{
  "num_attention_heads": 8,
  "intermediate_size": 768,
  "norm": "layernorm",
  "norm_eps": 1e-05,
  "positions": "rope",
  "attn_scale": 0.125,
  "bias": "all",
  "init_std_qkv": 0.0778,
  "init_std_up": 0.0778,
  "init_std_down": 0.0,
  "optimizer": "ademamix",
  "beta1": 0.9,
  "final_lr_fraction": 0.03,
  "batch_tokens": 32768,
  "max_steps": 4053
}
MLP neurons of a small language model. Each row is named by its layer, matrix (down: output weights) and neuron, and shows model dimensions 128-223. Each number is 128 + 32 x the weight over its row's rms, rounded and kept within 0 to 255. Numbers have three digits each.
A block is one neuron, or neurons of one layer that tend to fire together. After each block is what it responds to, as a language model described it from the Wikipedia text at the highest values.

L5.down74:159108159101156089142111132092120071085117142150141130158158142141113098110074112135099107145128087121126139138151148127144128139103108082085120171190147132142143175150124118133123102147161072164078116038076146105127113128157183100098077167114099123139134126150135119107068117089098116128
L5.down103:120173128112118090094114143145089069092116072085086137100156127181167114155132112093120092141117172114175144144097142145118193095131158205157208090161100112099124085198103196096051141145117120143102116111185083182109086114119145112124210140135109177083174100189078130143109094116128134132
L5.down114:105165121111060149110116157112074094144172131129136106116114149157159104127151114041121119121110127081119119083128135136139176124081102148121118086187183141186075158124166098123134134089129150129103151181161164222091129135133073114146151157109125118138123130167117147120112078124153114161
L5.down117:159143109038080140189088107128193105156175142110113130177176110138102084092128171123103153095114079113118162136134088122154149108139138159083147180119193159176098091120139156149085136111162120204160148134135145128132140140157150113160121148143123100100104145140214081121130104100089154147
L5.down134:148166137153104122099168142107121108108092141131114076129138058121120120113083110140157111185098138138135098099085141106077126142161168146172110029127099148157104117157132142168187077185134108149099120130137127255176068154096119116146105083146113076125117148146101139112145102123118135087
L5.down163:167171112120112131193122150140117102114147127115164117088145085179096078151102118174172115113137072139126166181092179114182167152126155179123119109129120149121103139103156147053138151078168154115147121133152106185136085066062110124115132118194113178105090104068145114156132113129120130070
L5.down186:128099106125114149129118089145080110139075124097158206169105143079086180141099140083129082161098135129152100123107124135149177089107143117175176058139177164126122077138132163144153137076121180131118122134135101184177153193127109129141079129150108154105145069118146159134140103155065084109
L5.down239:110108108094120151072052062092162093156117136187160105125124053129115198116147125136141160097124121069118145095079157132116098116145205198131119143181115140112193123128116130138142127177086143118129104099120051164134119160051093054114135140094077136170142196125102133079164125140132117122
L5.down258:116149087122185206144130120122132159108138127074104200093155124115126175177118093154116142109148119130105113110136109097112114135148161148098205210096177167082118154166100154114085100196129086099107126069119118039179070076121160112108194154152115147126105139164157145123099186106145114106
L5.down287:124168182157139060136143131082145110146121118096138126107122120133130151145178105152036106129111144119164190112087103110103150138116121106086119119121141124142126153115194122121111093157099114102096131191115119255083133098111092111173090109131110158101081101154139106150077118177121134142
L5.down427:198138080142138170111144128171198128187085156204170141184109140171112084167182075127132097166156125075112184159107055184130166142165107083119107072165103185128163106129162165145106088157151078115093102132156161180075107076173169153169067132129145133160133145126141131149118131124108070107
L5.down627:153108100133105130108137134143091105096091134074128131177109117148144111195145144153134108168154132182102164138125117137112116205155241137095145142144095170129167127129188169141079124168141130131113118093137124184149129109082112105153078097116136150077102139170139107126112174079121050187
L5.down654:128189123132115098183088128092168113091114179120071079113142126148075101135111060115072164165106153124185140043102037128154153117101135128172102141111107095121100128157128143122106111131169068186089084085082138224110107112179137158125127125103032129139118148147165093173178143115147112122
L5.down725:146150124120146112126134101116081097126140117147116132107082109123032103139136123148091128183159097127149164148159099147154136097177155122106104105137065103135182120115147171183119150153104142090125101123112132162130074110096138134110090118101148139088140112097113179097069170125113125144
L5.down742:083121165117072110178153070112130196128141154049153114105132153180121098212186130141135107139073107133088195142164192163126152145137139121063090096122112114162130079149102143143128159166183151050141109151081138154181062148147182154119043163157141100128122115161092076148144143196096097142
L5.down755:106131152149142127162099140054081129116118156072157130094125097145168111125123094108102113158184124222112166131144111179084175153188098134140135163094147111187125097152110098124104108108117142181112129140191076249114154112078118097125079166126096142114187124080118136130142093119080132130
Responds to: Proper-name final pieces

L5.down3:088147091170063145046147126169171163130164091081116084116097167109130136156151050120129183126115108154066160115118107161143085148169133111139151122174140159076082143130120220111095105113146139150122136107139077202118137177110212127107162166133159165149111104172195123157200152094095147146
L5.down24:169116107123115124157127139138135113154104103126114098091124113115132133130102069104079126159130127139125112133088111239151154140131124130111082116142138131139157117144113160109188086164196102051152115148077093230143131105107125163103091101153179107144142098114113134201067129150098149115
L5.down166:124120103161179091110133139109134144116100164141211117128109198077145096087134168109118082180125135128135185145192131098106135118150106056150125065131138123145131130146122117156069111151124156128124134087104109248097064128144134109086127115131111136073080054108067144104115155146139151130
L5.down250:100144102131108145183085144068209143089199104092144154112076088143154101092148168124095106139069097096133149141089078172124137131124100079156165154110111110111116093151117145104047113180127143130176181089183121212121073136111125106158098144105079148120087122145155139192106139125109124075
L5.down281:118135151120147129078160045131135100165152152114103117113116109168187125146186101052049167094082124149122168086137109111154091091070153166095150129124165178097123130099156164110156119084132145112106162108072139058096105190104181102096074171134104146157183156140090141132153136113139183120
L5.down291:095151166154114175141160131159133074091143132105119141123127146076131089099178145122175150089178172089117141096126161075190143146201116146091168107134152052133060157179114127107118123107148100072159120103096120170217128123123127150125150142086115110097131084117163110151100045160181128168
L5.down304:153117122178136151123174140125154159068173159126152155076076155148110170132163150093113136142064065119122132129119137073123139101123123180156133119182129139121096131147159086104077135145151187129088104154062129211142073145121186131092118128108175137113094061141139092180099125086121133132
L5.down436:122147106148163110125132167096108185094125125114149108132118158125117102119166127087124101166106169158164121110164119179167130133139136094124140055108194114164064112125142128108087060109128132074176102088112155204114125155048112198093075118160099146110215056095193095153148127181102127146
L5.down474:110159113103102153152160126169094116118149164099145124166113163113100125148128155085108104115158159138102093149125109137089104112148138125192196096193159119127169151145121172087061085095109060189146144120112171146145149100132104115146110129125063115142123076169118149083101109145139105099
L5.down493:157154128185140089172175142128123175138130091122155104116187107094078071109130118074139094161077092126197165113085159110133165151120115110129105093140101111138133131103107115116143166132127154157173078132121110180131055143160198204108165134171092144139051052067130160164160153169039115094
L5.down585:074169133075093119145079092166158079075079142107136091142166118123119152142084160097112114136155118087162103149126133170088134133148109127120181119139191107087108096210087112107114119140140166127094090127137080174163118108116101118146059135128125092156142125167210104143135115071082112133
L5.down650:123148177124155052080086118194111052164152158146158131146185116136158129137129102096125112122123150119104119095144166151106152125199150126054173122147105138128122120123153155090192114131108071108170196085138132109133117116121133134097109135184089101054172087183119126168090112120117162163
L5.down658:098111165156164154206191115162127117168102152071218144172163123157111134160086127154113120107112133172136190121134114095139133163115132122126122035107118100141136100113109091133107132087053076064146105158116156179063180117101142191088124127095116179142166140102090124145089143107109075172
L5.down703:080134132119147112089135139091118142113110070131190112125162091148095114092119080132123123173095107105136128104138115125118110145107137079102136133160119133107166165039144079152105157135100115122128101111081138229146106151156129141093156144151162128151081101101108112097184143095135097116
L5.down723:169160147128133140162125129182121155134081122120127142192109075082162077146137111132079109177096115113137168112123196122100186159185143143131164243107114111131157148147135122075145066143144150113052133170151129096135130090073084132081084151125156148078124147147096115110109145157168066153
L5.down731:134169166144109169080210102143113185092090082098140098096160175136147134166190050158120163151129105140136117110089094080092099159094081185181131115168137170079134150142137124134135152134101087137156082142107132124131161157160155112109170158089143143100083073116143129067129155105123084161
Responds to: Foreign-name word pieces

L3.down238:102109104133105086149101097105123133140140120195107084093172177134158146132126147091146222114079172124141157120162122151127067122120066142123123063091185119105121101126081166168147080099124132170169098109122135127135148192131133112128129121090125178134183078124139167087124175117174117155
L3.down354:115116160125170160149151100143147102136124193130072111138128133079122162093153108116096110175093126129126173125123154144092183101154152139143180113092124140097103094108095049185147117136147123156104181128118167151129130143201111083074138177096052153075193094126057123137122101191173117180
L3.down488:163075150110112048163155145069145115100116114143122128147123185167105156165149163158106136119097126100120080109120121111104174120146091087126145131107088125121152138108119053169137115126114155182145128157143149094094162101096152125192156141141111167140105100120139135044055125092091123144
L3.down546:189096086150155177142150122128132141135091150131207107108126062120125144124123142115069120160105104069150094103174069127174129131184170101065135055159115189113177142102178142196144115083144157127140176154111087171138084078184126101103105106143103108178138090097083087145126188070132108156
Responds to: Proper-name final pieces

L3.down61:133160165096125105074120114147185127110098116139146064088094159141184063135182128098110130110097106172184176153141070100137099109156090129141170151098153136077130114124141096135119109109135107149092120107079119118103132148146193180157156098102133132162137141139122101121136115128148125135
L3.down200:131090132131125166101124129151126165086118139046103139130127201098187130119133093165146214127089101094129135154093145135161097144146124161152125077115093104159077118153100095147095098170109138205084088108116157089119112142139146151176149134131124104078114072143167121102134119105091088122
L3.down204:100138135102128151148104079146110161124169118142120108102150171122141181158173116083185152081115126141078101154109100128136112137141107154076195118117136081122138133167112043138107142131130173110130085126072108106121058139202099150111153110156168130166136067175152141093114082160139110125
L3.down244:095112122088136138183067147152128136118093104131094120125121168102169111156167110128107193126096137133131096102125137144140134149148105115146153172104143140094077089173161107089068132147109162138113145084103104083082174145124121163134143073112105128141094140085139120112161116133163100082
Responds to: Nobiliary particle "de"

L4.down196:176127139115104133124170108107148152113152171117157117159074170159180074159184103123172146102079180137107166175111123121085125094149127091137154068100127106120080102116156166110084129096088142043120171126142145184103126165103106187107141091121120156121126150116092130164170090062141063112
Responds to: Romance particle fragments

L4.down392:157182105162192166069117092202152150118175152046168149179168145205112129125142129092160163102174147170179127147103158139082145133082122194134122104158115118129122165158074157147095132130080123045113121153182150102175168154146123145089127132118137091142115156101138095107148091128091161094
Responds to: Mid-word subword fragments